Weights of a small transformer language model.
Training: a variant of Muon for these matrices, 703M tokens.
MLP neurons of a small language model. Each row is named by its layer, matrix (down: output weights) and neuron, and shows model dimensions 16-207. Each number is 128 + 24 x the weight over its row's rms, rounded and kept within 0 to 255. Numbers have three digits each.
A block is one neuron, or neurons of one layer that tend to fire together. Before each block is what it responds to, as a language model described it from the Wikipedia text at the highest values.

Responds to: Final pieces of nouns, often plural suffixes, right after a possessive or article, as in his winnings, their views, her performance, table headers like Notes.
L2.down596:118155154120089088096076133144144096150151131104146127109159140127161121165097121142135127113140113114142149167150103143139132146126112130129153126118064099117158091130145113160128135132141085122133108107095110116122191132135153128083117130153103144139145172161130125176136050122133135114156098156090118113145102120124143145164160102176072106122125102142135153101093137123139104160158147142094076154144173116119104065125087154122127086132136119111153125126136124134080107160107083137093129131165107144108108115164133135105150104093154124133158127134121136136041058141126100147
L2.down1263:129139105155096152128082177138115146114112125129136103114071133144148099103107091149120122126089153089122142116126128123116125157117200152131153112166146124127113117145155141112133139128137155158151092069112069131117179117148077111123105121127170107134125158133115105142122077078106104140107110117141148124134084137145139098110132128147097098080114132108174126127138130125150107132127127133100125143114136140142139105113134121151203161158131089143091119143080099155110110152140063091096124157103146128121126097097137098133149134110094162132160110138102138139120132086195137165

Responds to: The token right after a person's given name: the period of a middle initial (Arthur B., William S.) or a surname's first piece (G-auvin, de Rothschild).
L4.down183:125162098116107153118114141149127115153148124132153106117124153093161107132125121069123094112109145192162135121138154119134080116131128147122117127102094121116096125111087114102118128149076104153166137076143133138081155124063096159113129114115105093122138125118086078120112150123121084104124152154110123114190143152127174113130129150104120127091174110165140134088134137125125116100149129134106145116141125147130121122136126098127144157169120130128154068154080078092173123131110116117134133119149103109088144155125095158159164144148076117118119132094132138092105115104161118119
L4.down416:151147167116149183130117124151091141152124092153144110143169113112093125114120118116154084127134120107100122124135138154149116110080178133117154122117141113151099145113150110136095101109133155149109131118114105151128137173152140046125101153159135148077149142137100140112119109104113118151138165127124163127156140103100129147140159183164138111130177128119116160113142082175106119121101172158115116145108117101153116129116125107089142120137126163140097107112143127163133142098129105105162137141148162117143157125149126168132090136157113116144096088150137125118114129132130100119
L4.down862:142133131172126139080114120138102109141122148147134119102133090108181093091127112111132120122142135089116131110157126153158145143155130110125124077085118134190159171114127082071098118113083140145133125145096089127165113121100106076148081144146155134153078182128157173113134174081128107158140097158166129108155114126122136156146139129180157153132103099108083088129166142130159114082110122117138150162099128097154102132160123106135109129127141150103142150110137137112127120096171150129182166172140109091129118137142141106136110099137164111136156122133096119081113134161130074101
L4.down928:117120090146147121134066107166122127113132102107159168117144114122148125125128113113144139081144130147141120126083154125125121142134113147100100139125149106093137111104141145099117148149111153156158158131149098130102124134116083116099136135110140131146165166161136142088097096149149117082118117150135128121116140100107146127135156087127117166151129141106137092127143165139117117131153122136113148132121176088138098120146137139136137147109143151094146143162141086165171184115144110107120135120107132148118141164122083132119103123100127082140125155106112150136167144133111094133
L4.down988:159090138116103111121141130126132168154138101120129108101148120170091132136092162131138128205150125101107112108120104134150139195145131119156124149094108134134106121100087182145101111107184110087107139073124107176124112155151148180117130150164094126122112085114146135114143086112096114177135098156071138119102171112104144100070092133165168135141152127142053110141095114117127126151124135153111163105186152099128135147122133121142153152129130146102134097158147105124190123163140135144138104102141094153126103144158197144153129137143106101152166138132135084141103125150106105136
L4.down1280:149111119113103148102125085104091118182094118138113131153117124115158113162112157149141147107106167152148105130126144150150153143143115105086128114115136169116110117072093123073152174119172159126091104136093143112160104104115197120126126147129099067080153113188119101129137136120118131110110133170127144129100129157123114115118165203146141118160170158123134173132136160129156139126142133114100125123130114111105129104128154141110171144136114117120109167106116145084126086106136119086122114144111136131125145147155140118144133151104117148110111179127146089173116164141101084133
L4.down1584:143138098092131143131086131182127103115145135140127139125118117117144150171100145160140127113111148091159102118142109130132098151088153128146169150137142135150112168099135095150130128092108122112151116127089113148107153132154121172121140137169098172116126161121129123152112131073129137143159138150137138070111119122117100139142117108155080117101126171121125128083121139188131129103155140166113105071131100112111111116124116124107164126121159124146101123124156093152135143159117138102113133089115105108128160144110097204144145123093098153091155070166176147131132114135086109165
L4.down1813:103128150102117124123111114123147128152098110078170150137135091167153098117122165111125151120090178168105120137126155108163070099114164158153176115132116114091127185068153149082145130168121139155165090103157137150084122118071102113145116111077163113131143145148131116121123140110139130102127132156159131120153140130128158121175155131157133129125147139135165090097147100139104111114158146071116092146156130130111146127091151114089110126110113124117143121125141115127100157162133139123117132093117139100155131076139081125105110122076121150062097131174143120088156130123128100098

Responds to: Names of countries, nationalities and "World" as in World War, especially States in United States and U.S., e.g. Canada, Croatia, British.
L3.down596:130168117137145152106122127152099120130122153110092120113125105131141130109144122109071158113135174148115123128079137108111129173130082138099148129137122115138094135122112106159102111118141077124139134147176167126114134140130119161160117119120112156081133115120101145165131149145127156166158168138098133148144169136116135143084131133101146137152114092106113105151116128127153133094107111134125200149061170196097151154136119143152103124148145115108161112137127152129136113120116100108116162133093094081160126091141138139112106118118103110104122162136172089118128083154122122117
L3.down1642:159134150128113123109111130139121123169091092110085121121125126127167123124117112109129123160110173123177161138129120136149159106143120137117109095104156122113152098080159154111151160133161099162111103103086109128128093100123166140138189111115156101109081097121140210087109141147145079090148104122154114113131136129121099126144128134126140136168146134141057105082154112115112181117113081102130167169110132169112114133126045136134110158129147122123155112134129100137169166115117139120152098179085095121145105123158122079102147171115133134094101121146125152125159120133101119087
L3.down1730:135170185126083122137108115165144122146125069133116152090132090139162096142147130137152148132129109132146123121119163144154154142130134166083114101124124151126117109134094151120127120132163154102122134081134109155142142142123124148135148128139168129177148094118146145104125094111104099125151140168108129080169132129132120140162112079158144131126115111135096097125092143107121135141147103117106109129110153097083133080120132121111129121143125117130112118136151079125154143118108115153102126111108113138133100119147107134122156133101108113092132102164106174130158132110096109109
L3.down2832:123136119105109093129101099125093136175117121080150153134156178183148122163169106125137145134121138098093102146145139152175150104136130114106107122108103115139114080136136106115115111157115129137109097104134106158073134122105124147152176117129159093128113117161141157092115136129129125092146106113103140129131161117097150135155073138145122126091134123150087184145135133110125118095168125141145164145122109128132113067129132144135097115160098129140191119117103152122144113105115107164110133158134122116092116139136129114139133128138108115073097116106135083138138145132177121159

Responds to: Nationality adjectives, their word-piece endings, and possessive 's after a country or organization name, often in military or political text, e.g. Croatian, Ukrainian, Somalia's.
L4.down1130:142151155122117171138123135143121109116108147162125110117105160086159142107136124146114113082108160119113118139138179100137154153131107129107162122137164122094149149139118103064090135125137095137146108088149090139125121137114133185131160113129114133106060124086124128083140137107133107112134131105166089127126161104151128108130135124090146088126098149100109099146117118105118101142120118162111083180137155155124135121117129116140130120117138126096110106142145096134133107132083160122147088135115115135107161079168112138120090108162139141113114104127106140105152178118139112101
L4.down1365:157070121124131132144094096169153152107096112159122124114130138108110137105133134101125147090124126161138151122118175144117111124115115140138159141148135088161109105143119134101149131129149090123150116108099084157158126138103150161110111076065158145116130098115126143149158143173117106074140138135148107147095113085097138087119090146116150133157111121129145115140100131174127165120083114160078145129119113120157121091098108158114149135154120152142167161140123135108152095114162178162093117129126117122113130083122108101105167089114149115098144093115118193127086113111152110123
L4.down1424:146125140116137137107159116107106087112093120137183139110095093106149084118133107145100144160134118163160120191106115130112119152146147140094133111104137134148102125115126099084089123140128102149161131128128125106152100151106132156113111087124126141127089130125135073098140136194108162114144133131139128132122109127122126132185073121132086101127140120113147133118140139169165108129086151139115156163101130122175163117118132059184124131153133115076115166125137136165101148116118111149103143115163138130099123115138167171116146174141145139087081122116155129145095109149138152106
L4.down1602:133168105097108167102152143114163134129125150155140168162086161108189124106143149160130103174106106096132140116149140089151143114101122130169127113147153143125067121124136124116114149165141118143121149134094122194119150130115152124137143096123149129099113131158127111127130113164158126111101154171147132102125136145081085169153076136116104123139168109086169169094121105134176107150113134178124134147140180110143134118121090132199119115123139111142134073117101154113130139113117078121109142151114117105141123113121114091127129134139146137106150101059113112191163171118102102131
L4.down1770:151149113152110121143127127135156150148096096119138130131154077131139095128102157119148145103097119139147101129137099105178144089132135127131130118136132117114177131137069119132145100139166093163111081153114127102149096120134130173126133113123145186170111152126097135137106133156149117093152128121062062101150142138150168113130154117090094097136114099190162163115127126102166118108080110120148148100142102133107136153137127174150119111186149111138145139105206095133128128134117133093104115109111118139081167111138148107142116127120116147116144119158116145126132159143088154112
L4.down1789:129099145087147123130117106094121095137101084105062132123104152146169165091106108125132096109081131116125143139109126097153180135128166122139147114161134136151127124119162109102116160131159100131144100140101153148117144140110159146092151098141126144105065096130164159097151147158105129142137150122146119173144148127115143146146103113168093118081123132116136133090164116113154183128108152141137165140122164171181134127114094139132072162115106115152139136109145115152154192119138114134119096146129096133151099142129158105162160126140141126102161120120148133187110123133140150114
L4.down2267:125096096138133104118117165124125149118167190164099161170143145109122151125112161126126168140151165153127117122137103107119150122125124158175137136151106139078144083145161164150108142116110126156125131062112129116167126147151118095128144123111140157158098092103158135146158135154142080176150172133121126145157095152108143148107124093146168134136075116158097151140142124125131124112085123073137145147132089167134099162142138086107121121140160089084121161145129112145130148136155112140089114144099140106130118149099083155112123183142101126095119104137097077122159137149144156114
L4.down3019:126131164124092141135132120089119111138128124134135113117125151163149118150124112106157167126125181122106111102114112131164131116116091131149131146127102143146114135144127133129126097120091112131151127101149142103086147127129124120152093161116147104154121060101090120093119134127142109095133142130162133154081121133095117142105118113159138126155136119134071123085078122142094167114149108199159197162085121074178095123119113174142107138118108108085146123150124108132147158110110144112128111170111148135118114120123104108090127091105158086086148156155122156082136134110138135068

Responds to: First token of a surname (often a capital letter piece) right after a first name in lists and tables, e.g. Eric Cl-apton, John G-ebhard, Atsushi N-ishigori.
L3.down649:139124151118153126138134151138110089143084100135131121136122120101130084122157164121156135134130126132161158114129090115158174185120144110152146098174130134143117134136099153127116112084161109054143139140110116139117149123104145182085136117163160129146084180157143107147137113167131158172144111108129117155145108156141136128171085159151117116130132125086078122124118147117123189107101109159090126161120111117103113133157143136134140119124119162157094158109118139165136117138132130157107167117117110135117146121093171114117110101133157110136109100152097115139156134090114171107
L3.down1389:095124091103119115138121091093123107165121113104069079122122107140114106102071148132120142155113176101149101078161115095144090133143091125071167168143113148110141149146119150128122156150096081120148080128129080153130171103116130131101114137110196072112110105133158088122138161151131115102114124145097105153177149139108142145140120148143124129140124125122131163151194082102145137106119158152112104101128149119127132148140123112124136106129120081141140110157116127104076102140154121086128141136102127095101112118150132160153168130108100124128129106125095128145138119112158176149
L3.down2377:107135157126142140098128171101111106085162102144136165157144161169139130161116131125091106124139176118112136096141119114074154130084152105081130168126148109133093138149162147146113132144153122091166125089102142131123081100158138110103159122135143113117137116131142132120115125133088124135106128135141127137116143137109116116173117140133123109141135096157117106132160126126141130143131121136124093148139120104091125176111131161147098132139129111127121144131134131119115104136114146150141155098084105126102136126089122158081148111096114129118098152116103092138119150167128139122
L3.down2933:129132144182144148101083130168122129131166121133135115184133150116121132169125148101145110107140107153123116159117098107126126120112137159171140151143097143088112121145174109138083137089131129079148137167094152166129158103133109106162116121142136138116100081113176129114132137114120152162106178161119140146087116183060118113205105133126164107138125146111122135113114103105108149104107149164167124090148158132124111099127114143142189145086105153131127085099133125113182128132136107126125080140173121086083104103164090093123127177084086127167125106131125108135123144133116122153

Responds to: Second word-piece of a word whose first piece is a lone letter, often capital in proper names: T+aw(ouz), T+ah(oe), p+and(ered), K+A(MAZ).
L4.down193:148132131140109116167101138081142137092154172135137150113123138102106141142139106137095152116111099102076109149110129155154110117114125129115122116124171129095160133119165150118124076140120075136121164098141100091131088154108180149151165145148121123137110123119170085098105158095102127124111132143127115138113092140108109126141089124073122152099140172117123106105139116117119106143139111130116183144142126121118149148141145121117106084128096141129122146120130134150139113124086180154136099099146118098104103155122155116141101135095119157120118143097142147130146101162119146133
L4.down951:129112114135136129105124101153153152099158125124163133107161123118112094173165134115130162086115195082106091104136087122147094137111124112141154118097168136140095126097174146111134142089109107095142173173137165083112113103099109103113108121106164162138186160134134122124104087090131119115124110072144113123134120136110147122110144108135149147105122095114141108128135122144095133104124144133123109140108142117125131121154123175150094121163123152064148094094152128118114102138136106155111115089154121141136113120148162122131097115122077157136166111085139105113098104119159127108
L4.down1191:130128116107130110123126124155110113103119160168135114119156122091162131096123135151098145157099144091131109124140094114170140121117078145111132098105129159155175113129121125103093143199132102138164106115102107121125131132121121133128090119099150099137108139122089108157105128127089106135112120111142089135158140124154133102106111095117132142116104119148060107133109086107104160136129132180162093210151173106129109128084134151123120102136111101133145122122072144079147118154142093115134132138116090165138129099128108153085139124094091106110123089139106182128157139116124144097
L4.down1238:108133155147179076137139127107120138087157113165132098116092106136049165104083090118143125107114152101107124150130107110136082150087127183099117130111137144141134104156131133154106083144150113139161135095142114119158125110112147125152179097128139117161108130136149080104118135111145160140144124134096108096147125152126082113106057151142128090115153124099120133161120162115142151105117112086097140098096097149128134166148146155126141109160089122115115116148111147157128109157068132141157119162126108098085131113108166128124094121120109173133148107101102128105146129127118118154
L4.down1905:122144107121122134067100110132087153117129065098135089175097080138081109171124094125126127090067146147149162126176133111112114168134135124159142144156103108116102158135146129144144111173145141182151127070157118125133101133136114159129118086149135115096097135119142119143131106133074138096105154117120139150129111160136146157153138182143151149080159141134132141128140104139111097126124160133176151129144114162130072142111134114103138124114104112126123091192111143129131104120145121129132097085116100140107130136132102090130161100131148107130151130139139156145116116118139135184
L4.down2579:178139122131122173117152116115119132095090103160082103127104130160103179131140095139142084158139101118116126102107142135149114127149124148125140086127148161105086159142103104088118096153144104123123124101142090127148148123142156081135175137135154104130129111091165143116102103180166103121133170126124167107118171118089177170136123121084120124140132096153128072100120172140164153117150097126137137136107127088114120145121154096168163119173136100137104132100120172125154111131115161133135146140107148125117122113109138134135084127157146158108108158125141095111098111135140119070
L4.down2748:108130095153141117140149096111104097089116183137147167144112123106111112169138152141129108149132195143116137149124084077149144136111129125117154125148138088117174138120117178122154139105114107159114127141153097121132158125102111078143123141124153164174175167149181111094113165111150151090129171143147148085151102131107107153133098172164139105135111125151166101119097156089097146102127130115153109157151164115117129143115174153152151118119093106096156131097123140156113145184112147100148120098154116134134107149152117116100123145098094111141095132114115177136127126126108134169
L4.down3056:130119145121135152132126084100164110117090093134146122129135087129163104139150096134107129138115110138169126158137133114090138136126106077143163150114113121171111140114161101103124128173109111088112065065140118158134150135091098157114178166105170141102114133145138115110117124115167137145130122134158143135092124132137125147119150118144147065112145152058129159147143108158118140137162149128136131177146127121181143126138122101163117122121104128135164147149083160107138094115121158174156128124126119131138157103143100127091117098143143120059149173125111115110131161141097114114

Responds to: Abstract nouns of property or measure, often after "the" and before "of", such as size, height, ability, density, accuracy.
L3.down747:124124157097095113126133139150127107191124114142118124129138123134119136128133126090134114151099109115079136114172088107132137132155134163119181101151154179188090131125122143106139115149156108113102141141113139084103164141118150115153159116084106131119157166101080157126111133079177148137145070131130105104166149116130097085159132129100115105109176131122148141145119139140159085133137117140130105129177120146138082190128109103107146120089151120108156129159156122111140159083156054112114153093144109103120118121092078133127124180146112108104117133127148164155125064140129119148
L3.down932:147085107129110178095074160102106158158085133137136123145108119157140131129130133183081132106086154136127164100143117124113125126144149127128098123123131118103119091112173123116148090128082115092174126174145118135154130111143070103113124144120092112129100144144130111109170120149125120157090061100081144111128120132112183142120111085117170133147145097101106108147115166114157080129158104152119176098144141134119136171130112100147119128124144126126121125123104131076137143144130105194132179096122100159116123103121095082122137098075143142130117143156119147096121102148137104119
L3.down1568:133177124102150158147087141104147100107093123132156127088114090130086113123099135150107106098127141105110093154126133118124157103119128111121101122130137144123148146083177116116112139131115120107114126137121112063059122128156100132146098088099157128157129156130119127104147157068134137132127064115131140081119144123160119096157145113151150114102132158126122150115097168100131109157141121137102139078132143098133093092120131081137121117150113100142156128121156160117122119111135114112138114103085124139131095169081168098139123134108118148109136130122146127112147099134135096143
L3.down2936:106151138093085121148126139135073111154133117131119103094134114176152121119102129138117155128128131174120114140108165096134101147107141169119166153101132131081095153087149121082103125143083105052131132101140118157139179115139137124164158124137166101134125111138122163137125111119144090135181151095146106152118140127145092132106097152146156154122136139118104142156151115144140099095141091162128168197105133110108119102090123140137159103143140134098166132110145087106101151134138150105153147101138092102126110148137115123163088100168128123167127138144094119169105183104143086123

Responds to: The second piece of a word split after its first letter, especially P, T, C (p-urg-ed, C-hes-apeake, T-ik-Tok), plus some verbs like declared, demand.
L2.down610:141145116139155121144124133122103112101102157139118129102116113101133135125129145161127096165129122112149115127142173106120101108131132137092087186113130161168136134078085152109147110105129156135113153141165175119134111132128098107180134181122116122116179125108159116121177117152097141076111070096149182151130082158134120099131102124145094172134128123113145119123124091142145127145184117107118127122114153109150112153104140094111129082126121167151115180097153126132160159103139101111154133147122090134106128138137145165150165155169143162140169115130154145162154087089187131175
L2.down3051:150119084131136097145117119133154139153168105122104126125121115111128116123148123122100151148100127136105123106142130090139143120103134086158148127092136081131096174097153084124180149114146093130129122089119178111107150171115158124164111180137145115115103135159168163145187109125155124151130177120120109118138157094128133118136130153145128155129090136128084127114131141139155122110102114102123134094098116131113138127067142153128092119126123107119074137090119142124104150111090127135112164111118133131115156130120074149115126140135150160084151135155164142130127127082149154146

Responds to: Inner word pieces of multi-part proper names, mostly surnames in sports and election tables, such as Al-, Mc, Mac, Fitzma(urice), Brockle(hurst); also de in place names.
L2.down1618:137157105133134136085121082126133130135117096119139153147092128144171157131164099156182113164105143212109129152170088137151111132096149094147171116113132137113119095124176142081117119122136151147119095099082174118135139130067095121149123114148127093118114105142148107101139130132163141108124155173121097135112105130107117162126113079152130144103134143124136145100116146142133126105138160135106149117068122091150094126099118104118164135143130095102112119116132141137119225123114100125104165139095068167125168140120105111100124165141120141103141124140154120135080089115127105129
L2.down1958:126109084112138184085155130136141105124155127112151132150081121158128119106120144115145182119081127127131109125136158124151196140105116153147134124115121157121108161185117112117153164134145117144109162106122111149117080100152144082155093098127137126078142131134123082161169072110121127106108126118157090156123103093104110151178100160121150060123125105118152113108161088144148139100123126134077099142130116117135135162135113121115135140125143129111115135117145101151119084174165115144093137127135115115114140121171140134097123116156122117151171129153128129148134164127159088146

Responds to: Final pieces of abstract nouns, often suffixes, naming a quality or topic, frequently in section headings or before "of", e.g. -ity, -acy, career.
L4.down88:155158121111135171170101167164129150068133122130179103105094117076108151124170136121165114092118147153159127153093148107128125132136111075106079145147114082060120101128160117128153129141140117101115110108159106189127133153147157140125129114177122137133139133122080144117152068141121122135185116110111150136151151155112092107117093176091134132147149127132170122104096127182139098108134085166136113119149108122164139122123104101126162111118170152089106113092130151130167161152155178099138136142152118150173141152121073089156142112124112149119114135080116117127164076116157132135
L4.down456:145138135138110137166050112126160165093145119102182151107078154127136189152107140184108118168118111129132148110137113133095128114135103127114101112090125098117126140120145089138094186141135098125147141078124080122128087155129111130143176148106133117098169144150116125139139099132118145115164099138172102079133109125101132125133182127169142156157140125111136153157136144099155135099127097163141163184084121115114092116131107144122127119089144111119153151096126130151135143143116077156102199169112102138104133092121144107139142117103148103099152157089104096113098132107133119116
L4.down490:099149166152109117146109126177136124127094143147165081112122108140090125113126135155122153145120140135128076154103114139136125101142147115114124057134141101135132087105155119131143140152133092137169123155085113156134129128131131135153104114129100176115085158117146097140111169168098163135126083114089188127155117119108185109092165135143105124124158137117161121109112106101143125139123128140111123167125123144135105088117163094127160087138122131162135118119116137151133146128159116100115156138100122108111121185149110080137092145164158133122135145112116148133108125147114122119
L4.down1738:150119116129089143111107057099107151103151115138157132111097107153110116147117122165155101176096100086139113124108143158145147126137128106152136095115091063135094095120071130146152150146144108112166141102135131114123112133128128121112115128104089146118109118117108117123116127135128131143115149085138137154117089167152101179126158182125152156077108120119153145131135116169127167109134106164132117137121087128125107116088126109114142145100104115105123147133119109124114149113126098141129145144145161131118093175166134141120119134145114102139115157111116170133155145129103133148
L4.down1854:120105088142123138180140073162156113119152121119125112126143159153139149126146111139114118109135131081124171098113147168139140145137108121129116128130144119107082107139114106105146102142100106111099128124114098135125109082116123116148126148122119086111124119121122158139105179122138123144120162082151117092078112084122131086128103110115140156139118142115137150150177143117126088128160112108134152160130151096150120120148151124136154123111068117123132148160124124171110143118140119144130123110130095152132153076124116142116145143122136089110146103105110176119114137103124099140
L4.down2203:101118127114133111105114127080138105162147101099126139121134123109156119083120125154126104087153123112150109189088107089144136074105110102134169094119115132147114136082113130170121169123122092118153118099081101125080132131085121124114180125131107149152151138143127124135121167161113096138103119108154120096165106155125067151142127149142139146102113130114165146143120154102136124144138105099138170129103127118103146126130103137121110089122092119088105120166101103124167086137090119132119167138155136142102120188131097139109117107176149093122092131103124086113079151120130146152
L4.down2228:122088128135115139139091125070084134156155105176130116127131131125115149094116101120110197122157123088155089116170122148115102115098123174093131095140138157140149103164123149174116073153140127128150181081087126131135189144158115095121096147135153133130172156104122128144148100099115107075119120103156104110130121127114158138081119080150125178128133130081107155145155136095123103160132091138110167121083138124092130156127109113144106081127158125110119120130151150102113140145117108136092129125115137080084115097132125163085123065162109103143157101142133158131152161114097084116
L4.down2400:128153110158096152161141119118114147137164093091176105120084138125147147087161156137105122150114104111151123090147140116143114144100114109116069146139102120126134132131104137140128145130114174159130103102083139071101132164129126073152132117109125149125055149121139135151170144096140145119105157101110074098139106151087153106141126146130105142117151097149150103116175116089134106099148114132131125159128127127120098134124112122159081119111126121109160142171131107117186167132112113115098112115144100111101154106121133164096129131142104128134090109110152136134142136127156110124

Responds to: Nationality adjectives and country or place names, often their final word piece, such as Azerbaij-ani, Ukr-ainian, Polish, Czech Republic.
L2.down2531:096071111160130136119119121151200107136103125110141126128127109167145123135095136110124131123143110101118107159094164093149126134097115122157123113081089126164119046097140135135114137122116128153103118102149113114155140137112154143151104141083115122126149124099150174123161079155093102111117147118115096123132087101154136186157148136163088156136099086133150148104174096152108149154101100133108155112119127151157127108139126130115132111128139123157164130149134111112106135118126150153112154135151088142115142094114128137094108124163118118094131126117147106160116097080114138109
L2.down2666:168114151119113138138103136141140123171123160148064157189111157109170171143157119119150118111116134129116093099147141131136118117102112158124106083115097125122136100116124180121117130124128138145092114116120151099132123116080117142122158156121120153141093071127120145125102129134133156100143145118083123109087141145115121116181143144118126145150113139129127139124134108091136115157131139098124117090133145141153131183159138143126139125129081145161136129138134111082119136134125147148138093158092103103119113133081086120153124163130103169161137115132123128120126141115104126108

Responds to: Short word pieces inside a word, right after its first letter or two, mostly in foreign names, places and titles in tables and lists, e.g. Ky-r-gyzstan, Zhang Y-im-ou, Abdul-Q-ad-ir.
L3.down845:130095136112124136116086149136127141137133124116160146120100132150119058152118091113145124123135134117162136155110099106114123107145121124171130149131082174104151156139126103145118124131075084117127130113126096112177178147127107133123134174108143146156169146136106103138154160122130087110126166113142094052104098157136166137123144132127118106126153128082138130097130098113097140090095120142123142094100116151162121156098117156149108075130086168135109163161140121141098155100136098145113113091129157150124137159141129116113132116112153157149122140090150123159128135128176181088
L3.down1367:177121160150114103137135112184088167127105119138126132156133106126186170101127138111136125130131109119100177144123097141083157101166162136094152089166131181093156147155100144119137101184129133081066120144160133119170089093200120153133120144162160113139095139099189134142166119151169125129156088167144107128117137149122113153125128127096126112160175124131118120096118142098133143053109083132138116128117109133162113093162134123116106125133131124134145154138110115123146160111096118158100075114080124087111161109129136105096119134144100140124110137121181133114083160108147167142
L3.down2026:116144143104135120120103125158131142128167116120127163066102114141106110160106116132131141117161112137131165106145118139132140123114120118132089096175112144118149157137115168128150167149166124121176161112092073117126121118132138101105097116124118154110170125132112133159107101118116137112137157093091130136126124126146144121121134131149135103110147103113120117097109136184144112105157100140136143120094111141148093130108131115065101094155129160155097135097097127122111128109150141125164131133158145125126141126181094119118173126147136146139111082117192142154172075140160113153
L3.down2930:120114120123108133111059155152152138119127129105151157088110117106176118110128153083099133109113140129156102129141139122106096123115139142135141104127131139126122089106140094112173145099103164131150141137166144139157120177101163114126129167111076144107136166132149160089136116075132146107132110115153053083117195130126084115130130120124194134147105143138151188129123097172121082094133109125124175134128148097129112123117116104153137164083162124116146118132167097134096113153141110128110158138147101157116138138117109130143117113116136168168103132111096157101106142125161138096